Weights of a small transformer language model: width 384, MLP 1024 GeGLU.
MLP neurons of a small language model. Each row is named by its layer, matrix (gate and up: input weights) and neuron, and shows model dimensions 144-335. Each number is 500 + 40 x the weight over its row's rms, rounded and kept within 0 to 999. Numbers have three digits each. A neuron's up and down rows have the sign that makes its largest values positive.
Before each neuron's rows, "fires after" lists the tokens most often just before its 100 highest values on Wikipedia text that the model never trained on.

fires after: "|", "-", " in", " the", "\n", " |"
L6.gate572:485506464509426581572581484512610460474498531514522463449427510477529473517454565446559439446463510484521488437497575527517469483561404414488568538459561458537493499498522509505527461518434503529487534521533502504524496495470539518456516538552580536444474462517506563442525476518463425512494498501550475508511461486467488542504501543454541472499516498526471508480503380533495476482517466498514440493566480440508492509513516522451510435551473437489503494516521483485477485430498458507446535515482461458455540494495438471503499512531498472523552509544505542550509488524537490491
L6.up572:563524540387437586533498564510478488507519455440521409452501552532462528499469493513474548522540533590509460454513445509496458488501518552458529610496478497466478441515495497535453538485568498573468481434574530532466498514553504474513469476434449489497476574517477499450470508533497531487453556517492507431508472516480532450511554552517554417484539443430510491526481514529494567501547499508467516442490475481486559507499455448487534526419449431531414464534513552528507532436450541551484468525448540525469500479504550544472563483465550506524520469488548535503566561500475586480

fires after: " |", "|", " W"
L6.gate663:485501494499461479528483556583566442495476505517560532529480524487495383486500514519486522503496505429465470463482545499475477551494449471509539572466557457534410433448482535578456464440525505486480511480514512415551415492558521491464547481446498563500511459468543529536457499409474507607546526504481477514542459502513487455469559513493545481571575467488523452508502607553544564548471539504470547447505493430449561544517490399534465466510535476515523466467508529539508450484527499521473504487549472497519528479499468537517496509497439526473518421494521439457464526500500491478
L6.up663:528501517528417425463537486472447484515464518404528552438448426489499518515467517599437487489474439532413504541501504459525503548498507474558447492536467475487503510491563480419636521531499527474484451474525444457530511498498445494479532498460643454577429571494511571483373506465510495500563471451503425498449487411514505435458516490491589484432520495540457408489560535491512481474508482545479473463519486509558513532518489530516500464504430572452513579468553519528506532490510483514547466543474497491507496472483513446520545491422507573454500518503500510506502492477500454527

fires after: " |", "On", "|", " on"
L12.gate1002:511521502450444479521486471447501476459491521510506499450529540550517522485519495491533463487437496505479511505548465409479446542562518538491490514513490472475538476544500415485461565509492448515483472474503487482449548484513518504488517491545524500592532518445496496466543510493517541507507486505492439436513554502592425521557529499461524511463539500461579479502542522554488608580551422581549426478528481544381442550478462478568486428490544511475526429458505545516494498531517536492481552510565534475538541580465556520451485497425424515511483488422463418515523517488525401555
L12.up1002:508588388488552445482492520486484535447545490423512466548535458482510539532506450510476519504487498514500462469499485561530449546498500486577478538455512494523499457531433455483455517546469431541500559460571475503390487532511526539540486459476439419473508472494501450409531555485443564505561663463450527474531501485516446540495540591523509550493421497459515450567462573527450431481519521472451533519447515585503441443536474582478447473486472462490526496455487553488524502521502479515524558475457484539469478475512486467512472474423559515518443486561456475463482450520549529465

fires after: "|", "-", ","
L7.gate461:627457548532469503516491480520491563495489630524510509471465534553500535505522503556449543508501458509502489478535460612486484525460460431532521510558478423487501587595462465490477492517546528546480581452532527496501541567503483560487398563452522517500524430452472495494496490461423490500437510466492437491490525543500516514423495531499523492470494451454479480548508515440604480477485470495480489475483454495445587569563485518463501514492499500506527494493548440498562513466534519534510485520528491470522528407547583491510472490518538512567505498452447479477456533421479488522
L7.up461:517540578506521472513463466513609495520466495479481450494494469474633504454502561493567503479462530527548442483489492515485452495461484441532509510560513542486481525509469486475508439520509510569470505439579531526462566563540493480534492486501474512487497486517507560523492512454498477511531560502488436503519500471440527530441554584494527439492509446515490509517561457520523540498486442536497513517493480431505562502458499568528535542452555425550454523508491409516542551409487550514467483491496509544554549427505540509512467518476514505466464432493547517515518524507497533502

fires after: " |", ".", "|"
L5.gate324:503522537445430527544507455476512482483498452429490495476534534537543533511496486495509509548465584590507525437536518449536484530538510538548490562550478524432512491472548484567552435459459466520518471524527421507492505460444530572531511467483573486496530439532539509446553558410550473455542504523510527396507542555506531512504476487535471476509460531478520526507548570545425482446419599436500497484543587596496509537583500472543516519508535481491557488547533533495489527485425422510500546443490520505477565464535462507524478477455476570420455488515588523547498519510576431465
L5.up324:521552524509509532458520511537491469528514539421477447513473430474556441486556445542507541437475486575460466555454465408566515484558519490521448495505471476540432555575513461496522428479488521586372487523497496459507546436475535463472464439499452502517510576420509555571476496469442485463444496514538438544451454476535508540498518491509568536451552492573459436489507561457510547492508527475474479511536523453538429516526459543470523427543475517580429547452492450528537391529572519408550525539503534479507485455505453540473517502496466446482512492496450461519487501467509558507

fires after: ",", " was", "\","
L2.gate476:493504419464504448581590505497540522521482459490520447459481439614476534491502518503507494536503464484523472478529527519507473503538474484472513612546492467446473484445421560503523494557569501512528480451494518490508417479512509500526449496438499530563486470507470518488474506501475519518396451516519548428509535451455469603467539567504442487565535490515460484475504507499510463447425495484501567525544495519546544531508484464497522496485453489486546452452523520459527505458470498510439434506549497435511541556564583484493540474498436503447526548483553539426466490511439422458
L2.up476:459551598477559520512497489479593450477458560482526546557492471462569541539491497473509508467583519411502533550452497492483518507470539490502428477496478577502557523533597497488454503518532497520518515460517480499486530521531413471494553468506562469516490530538533478499451421477515480577506511490529501531451500516537505517479514503500510538512574487540424485455472445487470489506420535428470454459459508487539514441524477564474494502499456521492526542523444493594479565593376568492458521540482507494540499501439448500465478553501496511425480501497496469463442504575475510412

fires after: ".", " number"
L2.gate844:459500459471488473553496482478532465453526579471474416535510524508476532578532533508462485484574512515559520520491565511528472452454471458548531503496511537489559533531500515443500512469598449530500480476480495471567528504538512447418447487514533444443545540531528497431489445417524473485580512474496458492508448486544541556409551445439511550440538542468563579465518514555491516533555538589523470453592527522514455504549475465510593471477479511512530530508511497455449495544511566503589513527526503437499470525562501471529444489534511535397505515503447534460446467542430494474
L2.up844:524544489527512446530476412511479455512497558551502514547479479501503564555557481472493495532549453495452476516481530506459447542476621478562519435433513500510465552500505440440507469473550523460561452545458510541492492464498540495476501495474430465422479465607513515425431435505525440547508487469484537462457511464466565495476518451526522517535508508504529416476493531480537487527464526539482515514561433522488464496539545427543508481407497471470515466549480511493507453504557512500537462575494542516457519526485479520459467469547514581410506433563465508530486466523479436486

fires after: "-", " (", " \"", " the", "s"
L2.gate467:532528463502479483488506507512497496493429553496505478490499514474516550492475470505481516471574493487510532413501453527491510436525517542575403462497486487488506539438533548482435473467444493483512470456458508478499575530555436480477428529483545514489515408547524486495492515447437542434454454510519460603391496460479476487456554509456456541430526513506506589532575543498523490548540442520513452518493468514549539497587470514391619503466512476526470492473575531505506547458551472563508532479492495499496508517404479439536467440455487435426481506478471566494546445456459475439
L2.up467:501586520447524523450467505478568483510444498499436471449522557536558489489513577454448533476508479511552488509510479461485492429465478517485456501450488490579506490502524591567412521501514517506567456455425509477516494462557469495480504552437486538527554466468483448490484460431568515524461546469507517494501508464609543524551534461502523497519510433510552539454585475470506485463483508546474540573528519543521489489509483502456531501553494525501444467523503547523494459446476522509517486459481521474525433536514517518473466478441493451471465513467529527477513495493498571549

fires after: "|", " |", " the", ";", ":", "\n"
L5.gate303:536507470481421509487446549516502538439502517439478479518488566489543458514481462543442479419617492489557533481505476527478496465497495491559420463472492450492518460522503487498508488477482557494473516514570524496540522475499469457487466466456474457464514531413536463475482523464422493548509492501550527499455566493555566561508439507518564511464598505491475535549624466406488522536491480438513544505499478464476543490564508503334509480453491515526463476516464460403468481498466488436492471509507503537419415536461479489478571573436537400507544512488522462465458587442512497547
L5.up303:627435412408478550493489478537475478472509546549545499460493450536515428498479465535545528520472512553525521511527550488485504400501512460466477485495523486503494508497436501526475467531439507488430409497467476448528468482533458652549428540571533492437521520556435477469500448491514497500572430565467489491526404564458515471516541432542491467449545472521515502517474477481530524510546493468471509456499482470488505454478438546440511494531499490518483584480465552520503532511403557480479436477552492545490509503477475425501544549499470542557486478511433503499527518530539552517

fires after: " |", "|", "-", " of", "\n"
L5.gate95:514501524562475542451492471494471437473516500551546581486478495520522447467454579510506569548502479466501493542517515477459495524496478498551553474502522465509424457500489472468522473486484467451474507439430511489455502526450569569443464511468590426501512537551451524433576482508463496496520454427441504464478528561467632554425515455528557522517571507483458523524466499491480524502499537476488481503517475453484484542523499517421528515485538493476547481418473470406541461486455462488469438479470471491495519485489456523523563476498421487475520507448521508489455535435592450490
L5.up95:530515460522419443577424487451502437508513499457500451507492427432461539559450459472510455492536537518541511464510570481496466448467488388521476461525502509513481555502509548453528498484490491524532496463521578495465479435542552520554457520459497546516460557518480533500459543459496470492559472472486524466483455465453497483518489471548453412545514515552548533492498575476486502509526494541549542460463531478541497546498476525492507477528507494459446530500489453472471491482470526523527460527453470514503489486546557535473515454518414561465507518457427532483460564525509460489

fires after: "|", " |", ":"
L12.gate69:588495561524541492494544460462505458502423470557551530539520517473534537525429530524558572482490399492446561518584552534515485483496507475502493463447550454547518510463516497562526457521551477455491580606469532443539434502482515464539475466543496439481434572427551485471507545459417529454483441524541450428502484457504451507604535555423501450463447535545553464481505563539449476485533453416488489459497453558460452448505449519540453535520413455493443525491524509562478592514488485454500578463501495539471501536513518489488497477488530511483490545455476449484535512485546493458
L12.up69:532457466562476513535507549553480508483497463432504514567521426485525544468494505492554518515494561506477512514407523509557474522482513505425477534597480474422514516504499495507501414512498448495468546535434406496548480547474447418494516437515510536503475506535546528467435528454495524494500449519502464492510520452462521454483502506512570557495452519486499551469453498523481523445463450563512460485519450478519538433500474517468441470484513422470499451506498536456379446553511490497528532498451544607473541442506486450479541497515455447501451559426577439525479497453546480480

fires after: "\n", "-", "|"
L5.gate914:532507506500525544525473445524516519562484536538565528446525543491536542479514601540519478522517558527450532455454495515501523482519494533476510516509483437448474547538504416507436452526480439498466496578497458448587510516451488506491547463528492468510510453491523492544466538510461507425540491448541424519440461468525460511560547504489483518445441509524462521417613468540537563501514537461525440476523490418461595509517532433529371502499493478441469525576510572544397485469513551490458487478486507546463522546535461480484494512452502555461479454592489481543511484473550455492
L5.up914:454479530533495509507592526458516531580510501513530446490435534473531525461519504509502491425581522546542435545437555511525451567484455590508538505515534554492547514435512517458460539536478519496498466476471582493512424526440475518511481535528472451563551536486487499499502500510483489522525499497493441469480493435453472553531460515559440460513492548489455527395531482533426515434550450489488490471544479516472547471567523492538571429519481616456494444538506494565567563527492541520552475497482511498541493405527529523502524483566484435503490557442486548488551465437529517468

fires after: ",", " ("
L3.gate509:588474469495496559506520480525489454574595580475469521572475523479498510546529429520468530546561433472531467455474572509487508474541444452463490495526493461497489519521609531479510537553553484511504505509477476533482458465550543459577520516514513479506520478527557502455478479498450502515535561431457485559544537494535543487517563485466532556493515484542486566477528516557530464490454519454522448564477460483508497503566517532504469536559546472477586539464509503509432538518402450459551510562526505543507480489529447516531465509446378496551482590530582493433510468496502483512
L3.up509:526485452537505524505501476461525443582473514429566557513514491498519478529479467553576601542565478434513504522477567480477457424503511427490496484507479500478511485563561536454477594522593520483530502503516478526562428476533513475496437493472500451527533543461591462481498439481526524563457499495453522571494500484465507414497459498511485538503547537532476466480490476465502444491455560429464472466489500475482420500536555499499435547454524493514554454558474565482449503565492525523527520546551564470498436508524466544487442572495459536455441531500586470518490477523507560528

fires after: " the", " The", "|", "The"
L2.gate155:477464514509468497459495529462485462493483507523464469465529466466557521437564514437496489531571451535529531518526457456511474506511517509463546483510535453531513530530484395545499530515508496524528422465467494536487468555513485516427489504567572516591441531561496472542521544504495493501484541502552552449514459518547521488449514528573548389501441439469490503494512506484483514457461531463504528539511537534470572462499559494497411438482475510491457497537496460451450547544489476500503452496457453475476545420402545465527456499533596548561486424509551435448471463468564564506
L2.up155:544486504494529501442502493460500547543508487485470430469448518464534519499531535478523442543462470573467537541500532440449553434494488506542496413466495476519423516529505483471465563481536487563449425447502505483563562551482509542531605468484506554485521579499493531561497445462448415470459556524457505504481383541540495529562493488545573491526509530512541508455539507454445466467555598462525481480535553446507495489464520476506440418506419577462431475512453444483493458501522440411481500515522495500563473497506499472530491488499471497469539460442511507504514448443486514514

fires after: " |", " ", "|", ";", "\n"
L12.gate157:544503549555474492480555557487492480456500515468494545465518544466561543456506479554502475544504427534466512585540527475474552500551522520475541499548556556427473497556418407496496470510450479497451492468464533495505525520500506473585583521556567557586508507435488546513535550490567488436454465440474502462470528516544475511570477512530481624508459467486585451475504511468462472486548566518524536537478509487532515527497507566521539488538497512483565525558508482501502623486487494536485484543540523498573501453479507479417500505455490570578573490494523507496463560582450438535
L12.up157:544430492475482494510428489546506519499539456548516480465478521507505529552442546547494499399476463514465498561553467487445547510418478439482428487528558434486538494553498443511477472518587588456469546494478511469493502496549517520475518518443438474490540524505390523429540446528488498509491529501499488528528439469508473501461478558558489511483451461479500540483505564460525525496513408549500451554498529550439509439504495567530561505512488465527597419468425449569439581472475457540537475514503466520456478514509517540480508470421542540489528522508641522560488498468500479486

fires after: ".", " number", "Chapter", " Division", " District"
L5.gate409:471533508540505481493472508507463523525529403510494477521512495408445543485529453480569473509539469564521488538519422500515463434519476431469505444496480442479505491589435495486444494464463534515483541545517513513500498513548484522461494455533483528482493552541522421445531483471529500498553489470522462508497518552471508488488431440509521467526455464524552498504581509558536483456468505559477466543541531452467496498517446444502535479476416502475512493540501536492476492493518491489528516501425451514555508393558553533450497481509571510482421525507469509435449455489493456520
L5.up409:498538463513543485549486557471500552427612494497486539555482475511457567467547499479499506478590475561471486451479455545498550451475533424476444470453470406464557525556505429457574495536567424495472505519507549580541496474507552507511487530459531518498515505506588484540458505486507455462541585543491507557470502502465543522505519490496471550469442429474495468456527498430526511595477470517471413468538478478536477514467465453458593572460342511539502493504479450491495468505444597580466510490491461406489491482521521468483544451485523480540460510490479455452507479603518494480

fires after: " |", "|", "-", ";", " "
L6.gate928:548471504552537466591512488510548464535441510510507451474463544515510487484453499500523499464511507493521468514486440479527496504523547503507548451505558469542503459510508528577568471498538543534475437488495575510460552585527494587494487519557501511519479508478522468459465550506502443450530502515467467484489480470540458492534438533430515480511456564535526426615489457515465506549486466497425527522561522536440492579485495455478519532538515511524567425471534451494612562525432512557503490534457526520482471478494507567534508520484483484444515496474478493546520448461596459522
L6.up928:490523488561444488537569473459498472547495480577499530478447505458537455487497491544507462467493546488571523412477479489462512513496457443512531428595513558486472516425453476489458509465514488536564502530484493494570469467507479557482529453486449543527455488506534521534438544504545489485543479552504491595508495509512448433518488566503474479430504499515465474464478452507529434514527535520558501492539515488486524526469516446496493542422510523535486456487441516493521504507441539428498541513491484471525511502499491535524502517471490444476544428509565523471458544554546520518

fires after: ".", " number", " Top", " Division", "Chapter"
L3.gate329:527505577516450480516459539491515475538581540467561519482461534517462443521502450497567563518553540462540476485527406375499522495531537498516479476498522491531518507521465529360460418485499480501512472511567480544524533532509534509438501538548515509523491574550549482478535494482439436473530549483517519467512488530506460496567429453456526438492449510462555462427516558475432597501542484500479567420485490486490520469519476391538535524476429463535523504448579508488472457569551519576490536492472512457484499488457503508473449372502538511474555532533500506470491505491509460408
L3.up329:495541494465522495453475468535522516514488491457521431538475486496537507497468554435454580527540504518463401544534512471484474440586469494445556476514442554488461514463490525454548514452439549446418508492473464409550557493517558475459521449486517435516497464419510465518459501508522409501489495496491526575496487471504476458473622492465506591518503494478514506465519553538564511528413505501480460488528410502495493499462489493541591498444477423445546496480474434480533461499527538477514554481482525506469476458541479550432487510532485504482469518412476502519471448519486540486

fires after: " |", " on", ":"
L10.gate43:558553512465433501525425536496459490544464468507544462502564532517506562509473546479590533529520505438475529423497576532462500532458482472539498492486536385520465489464512485509457596559542498489480483538503484491499556526499514425542550552466539478442455510554511414509506562499493474500465473450419494465521551515482489468480472456515531519502533477494520476542456487557483495502503411530476486523475540538490495481491487491505557513456617539489503478439452473501417507508476507479455539520496508487488464507459558493474547440482452540486512488546515467489427525491496495549
L10.up43:531546465417579449507487405482539517533501587534545509546466438508520488498460491527467508515489537499486501474568525474447510548580487457547540563486547386480500496515533466465467495558440459465539481492474452475550562525480488537472505470470572458444436496506489460471506522501554550484492491548465477509544467463552518449482533456564545540400494424529459473478527488533458505473476457452435488509505474540567477493462507569451471500488460470478526515449487533494519516523538548495527456488526528470508585512528458478474518549457523473491431564459504533479450520492514508498

fires after: " |", "|"
L12.gate10:556506442507528506476530530498513476526536582475501490460454457561496495380465445460553478602507501493554457527557544534542468530586576457491543523476544582499529505516588457449528485520492526482530486499449549519434462529492495589613530490554521391516402517502503543457549485451537483530524496503464515516557530527453492533427434565493536475430448446461453499539446520522496487469484535517487479510508473499447415505466493449523468443472431466490512509481495566443464541489515466506452521510486512428483530509485478501458483572493452469392465458502546486535505498459489529572
L12.up10:474482482525532464579510454555571528410457495488511449536527497446486524516493484511542507508548534514546454490488406470521466532478450487493445541541532573508471461455497481456560564516567490548448527464484554490537476638466498469523492437499462586566393533438480484523470478545494488477508563498466534467551478479529523524527492486573485492522468517455502543527524501509479512506559547494511515477522476426425508514503444437533477490469527499476513539469472507534449547537473497499456617496382443483499469489522541551540522458480480483526508504488430475438444488551486550548

fires after: " ", "-", "s", "\n", " (", " \""
L2.gate149:530478450529417573495437463469483508495538405494401470472514512499524479439436494482481503501538462512538498470539484536526472495550569466599551515530542502516520506546480539493433511491520512496474473473565377449537484543536459485491602548520481464432523452470471498458516519459473469518587521499489462487517466418546528496493537537435562525495474496449520499504497505521581473484416503496516581484475495551534483533474506590513585551505521415463527539521530492477489493462470556441442463531474530540507549556487504510485470525490565434494511518468477563514511535506531549436
L2.up149:558536475533527479503498474518468521487431464485409434509502473590510483548515469454547535526531483493525526535624545535483496475480524524496535515510559490537535413495514416495490485500464460530493508530473409501530488522524440496564488493551479495508505453478441488488501496437466573506544406480550527442478448502489591547565472427460567505457484459460569597502428510484546497501511524501548508558453491532537490513510481586552564490466514431511463533509514553545534491486539557513454517524534481525551549539522475478502457619450503447447560522509461528421484547485508438591

fires after: " |", " of", " in", ",", " to", " from"
L2.gate536:515508546506541470466514535501421470511391571492479511527509480505514451500487517577445481478499503466548476563547568503456536508494518500526523502522531451472569534486457443459472479546541520446533476498527504446450446521438537541500546556460446564552521443450495557500433564522510458445450471525513466556488496522561511495497573548465541534464513509411580480487437561509473542508470494437536532481542530525533433522484436517517465449546483503521486486500513496520472551451493501455500481561551534484517482397541431438511455561449524433465484479499533526435522493520489516509
L2.up536:440540502522475472474545548519462473485460607444494488509503539505507476546489529548459472456505495474508527577534462393442545561515490477535515452525459518543529580524491487493503552540497460421532519549493540487488507480471479609525483483469515519505557489481450527475516522515539453462485475522503474534533476511570543471514557483425464512506505534535554474482466567459404519520448423513469506511484472453484520482584385513588500506479478559441525499458563460535443556479424406493445489534496498511502514443443468506557455432478571425480487516465506444475498532502538402475

fires after: " |", ",", ":", " 5,", "."
L6.gate979:480484515516464574562470433507488446457492494509476447555429547473523507492506540545521456480516551439477486505528454518559441484445582536542495442466523462519582577494498467495465480542502492432579479492507516512463428558431533521503577551532472422500531486553582437421512435494473486481456490468517487485544511443500545479553530532422434449474553505461605420532484494521512480446452466532486467498542475493536509464537488472503470558462498465555531492501481534526534547529500520551549556532497550565571521434551485458498517514472512451485543458499487487500562425565482454487
L6.up979:487458531477498495459492455540453470422559507528500502622521485485471541527492569526515534500406575527557551450559447472544483474515534557460473510500504452463562544477492468502527563546448501447517512449464458452510505528473476563455489550528461568498457478618524501478445406442514547469440463549473493537428459477521486490504498449452548427512465556510505440507512503497478504495490504466524492468482477507498427469538485490532496519453420459554514420497541533508460519486554497520516518521490554507523494493498456550496500552419464497437523496427460487484528482528412453454

fires after: " |", " (", "-", "s"
L6.gate12:548471509487563453573568429506513563503457495528532472538480552527472532498552516486553534514489522507536430484546437551535483504545560452511564492538571500504522500539447414532493530474473446480480524498455538471527530547542496474439459516492484469490558491495509510505453522529497492475452545429493518524497520535518432483494497527455524467486500490476501429544567478506461477481528388446571464539467471451471498523499517454505469499478532445510558462489529449412561525518465500436450471541477532487534497489583496479547524497503489475484531475549563565504586469456552456478
L6.up12:517480523499491488477490453455531411440535361506512448493455519455534431497507456515433591490458457522536518516489495558522522515525468552433447553459473443474508519500551539521521540455501544578471441487499474459542477518520490527488535526442521564515458458524489562462493513520530487526515543548504467471559506574473518547465540465534529484527524479467576494456532502536498478495459514504484473445494515477528485506558480574501528478513501503511527512480482505413507509488501486536450527507567526526504481479550525527513615526488534491510514486517515476480558540506557487480

fires after: "\n"
L6.gate792:498510499498493457463427495411519535459476609501529547515518487565496522529441520473484545506510552474488481495467523538450511442537455529504508493448459449442548473514493494502421588455502513475512481502472453546435514515529451560484445545531481465460546515539587464550480447493548479495469463470484495514506500494490498495507467429530473392506556536518427481557536482457505502502527566528499498465489456493431552521433489454428465512442412491478504470488534455520566546474483521541493508505501504521456492534505535417487484463487444451525503597517524502492413478560454506523
L6.up792:486525449454549494470469545464525462522451486588501594419522471510439464507489607425479541516538432542450493425465506513458509511519432545529469516499525476463458538478464466513548430536479548461543509553504490428521494518471495471459519517453506494472566521541563500552517445522515515496463534515506507537479485557433532519458605570461425495450541463531511481552485462470508505503538420498491501495597535584491515459539568518512571496479472504495519482541505533512525556412509537523501506521517435489421463532512507562487468468508524491545460588492496490501550452493472474522

fires after: " |", ":", " 3", " -", " 4", " 5"
L7.gate356:503415519478555494501502515508411469482500451542523465528500562464536443483532511484501503523495524467467474419476512497389436525514495595526451564560522472533554510490476543434489488551492542582583500503461499486442446448511462522385501482438513444537478447596485478447469465461500513531564432551455463489393528530443490428545455516485529526554508457552571502548531470502478490473435518494429484507496536556475503467505528494455534465543516507476497536464432541510500518515493497452379503471557530487499478473432512483492471481471411570444541503624509467424512466472483506606
L7.up356:552525513534562443509501459461453433477529488509527531571474557464531519489494465497511539545456604484530491498494512489416462496519442537495517492481522498529522558503567571515514422554493483493502468489458524513475523499462503490510530466472482474490447475495492485536397473458544507451498529535518493596478445558566548460576487478511558524535464462449561419481434526463469468462444545568472497507484442515476440517546467484466545498474457476522586482586484523523500534500581439451533484507574525547487562552454480503462531511455469469559485520569581526432556445439464553478

fires after: ",", " 5,", " 4,"
L2.gate611:499525504504564497525521496431501578483478484513522518419442488514491430579509433545565534558476504489493481471475510469490474528537511500458501491454432471545520544513476482468531443478520500503536543417476447523534504473558493577463551471414475509594542475483482476466530506466546537502419480426484500498522523462421517547486517487517507455438481572516488507433518462496607459469476465482450532541485501475533525519464411500487465535460539478479483452474453513483552514517547484530533451518455525449516510536503528512540454494482506529466496402524450473578514434514475513475
L2.up611:506528529505535505488476449546556513501436499533483466480497499506511487474481539375410479509478468473482557474478567523492458504523481578530436518502514448446506484499609541427465512561450486528505503555452475518494460511544473522503533517522470542476538475488551498489480505562492457453493484434455478485522495509549502428503501473496499539589526468519497448499480512512535472482485501496387438514525522592445516515416504554514432502455488472421488480482462425529487436438501573468505508526557497521460512456447549432535559559424501560451518454506441494544548484560546494472

fires after: "|", ",", " (", " the", " |"
L6.gate878:525505486559470476509452504523515557477552542471485532449508507477518462552516476535472518538475458481513524457533516474480546523572448472413481543559519457500493501463492527501454481491479465516534500544491495470500499536444493513473482550507516505527534479574567429532543501456499539455489509515560450465476515449509524517458435539474504469454540501467488546501470537498436552562421540539528485456462457574548574529604473513516545495516421487431438462492493533572506515442449509476515505464559515487529564485459531444465553609485501617469556556500527453529467498491489518533
L6.up878:486464563552541487508508517489599489550489497449516473503482480525459448568565557503460472529554517529530489508518476473453471537544515500492464423514495485494519502547506441411455459513521443528502500470530510538399577506457414511394539548512503478464534491509512492523489493504455502484514497521438425473507544512522532474430523558472515486475535494516474540541554482554453479509417505456508547455521449491469584520553488447467470530467421494460576477428532500557584500513517586454387505489515505469519432421488406493503522506460441439471539486533581539505468484500457491553

fires after: "-", " \"", " (", "\n", "==", "."
L6.gate287:581527500415481550458552451456434511506474500495427520496485529472476550484465480493512549495559475490562474469497450523523509487495551572523518493477499523473522502445470409474504526554495464452504482492561468494505528498546529496499509493537479450476567478531519449485488597472542540429583472557453491511546474482494476468520538442523550520420480431446492520487577452481507482454455471500437553484511468512497531622477519508467498528482460412536572476498527439449529592483457481584473564468521460485488457587461584555503464419461543523485492487504527509495546469427524394503
L6.up287:542504559525480578540493478502519458500454501466483545466524475450445561499485486492499517524523487534527539500500482531513494450472513534500481528526547588472491469483506525464500496501488543509543454498510477554457451529459459510467514520433503503531543476533487447447474494523513496534584487483492472506490481496530575510504496467590493520445479495510530491410503459528470476463477522466495513507496522486495518518477544535568515426478490540445401484533500422460573523549464480453476480485528479502526537455555456480463457528544493527477455457474417485443430498430458574501

fires after: " |", "|", " /", " –", ","
L2.gate86:509501521454510498452485483421532515581450445536458619485482491492458536495412433458491461440532570524503440389497513387454473513450563486448469473494519502523473464548484512519537477498515511470572455567550489474498521482485511500546570519496507452592494474449496448497532496445531515497539494518536532533587494465440469481481469572472502494497480430478538489435555509498518534477479492493565573451446474486486476491507517507469485478484462506489498474441481450456468468482527494519490533540514511447421489507461508527583493510489509455493442423498512542439489442495494496483
L2.up86:528550484502509472517497461513577482532537502482479535442484541482546588529518517469537477425521500538486450425518492560517487486440514445470494485578517486487431546517502516474444488495512568490557506516553511458510477492508499476538506441484452508516423474407533503469530540421488565491491493485483500498523464457460504490447549549507492486458503367445480478540476495503448448510494428474482593463497488562472407442490424493505504481462482543501545505526528515442570511555561481477545498506541555468446533503476535533552488529518618540431465559463489582469476488449514499480

fires after: ",", " and"
L2.gate880:569563434473522491539393492514491538562510435425554581463513485505490469496488530446440489534452501456572560578482486486503545471498491448516424434477500489448504464558539473523555566511472538547493489503493510518496495504525500540549450453528487533536485448505493527488394530509602485529454468472522483488496486441487548592497505463524512535486512532604435524525502445518576488480432496428490472437521542582541505464469508454533528449514551505465524485469433565511429525513473453530491503547551613490485571511454485484506513538510412443459472539539492524503549493540523547521
L2.up880:412534529523496481563533506483485539471544424551459482616524520480511481481562546441507525508518456494492460454421473512464518475529466530511498486532527448439542565471493482483483572523572510542592500433504517501492502498533526509587529488541515607469506545519565473484553476452517423484541472566423481563449505491474549510532431534481472493500482529481477466494483456536454470489511535454506465502427430427487499549463513528517489518503509500473468483522503447560503508502444587495471478514543536494566499551447465504482474517441443453469453482547501520425533436472464538493

fires after: " |", " ", "|"
L10.gate440:523423480468523512508554508499546473485441502504548509567442422464524512536505389452481519492476480518488508414539496490442495474493527473502565499514467572494495494528541470505557566493531524528447545485518463569561542503544479541419474502505447536494481459492564549484508576443569490527507504547531560479576468418553568490509426468501442507485503432462506497489549592503464485528476471582533477544617463543478464563551470460563535435549464483422570449423544501511507424498536488585548504500495507555461543517567536503470466490466460586521504451475485486504490482502487477535
L10.up440:511543474546513477553480455483479532547467513515473558490535467445520520538519562548510539560542529497488487439586512482520532524488501460509509514510488457481490485505505489441456502495478464535546538554501448508461474487514513543481495533500463503473465395538472548500427511420497523464555548552556520514494543434476453495522507584483488549478454507561458498486567513511437483489589432493478513491561471520453541546534510454495566480487497578484504520512544545547517456562555532459482477457532507527559484538456542506515527431410525479496524473492546440484552468530501506460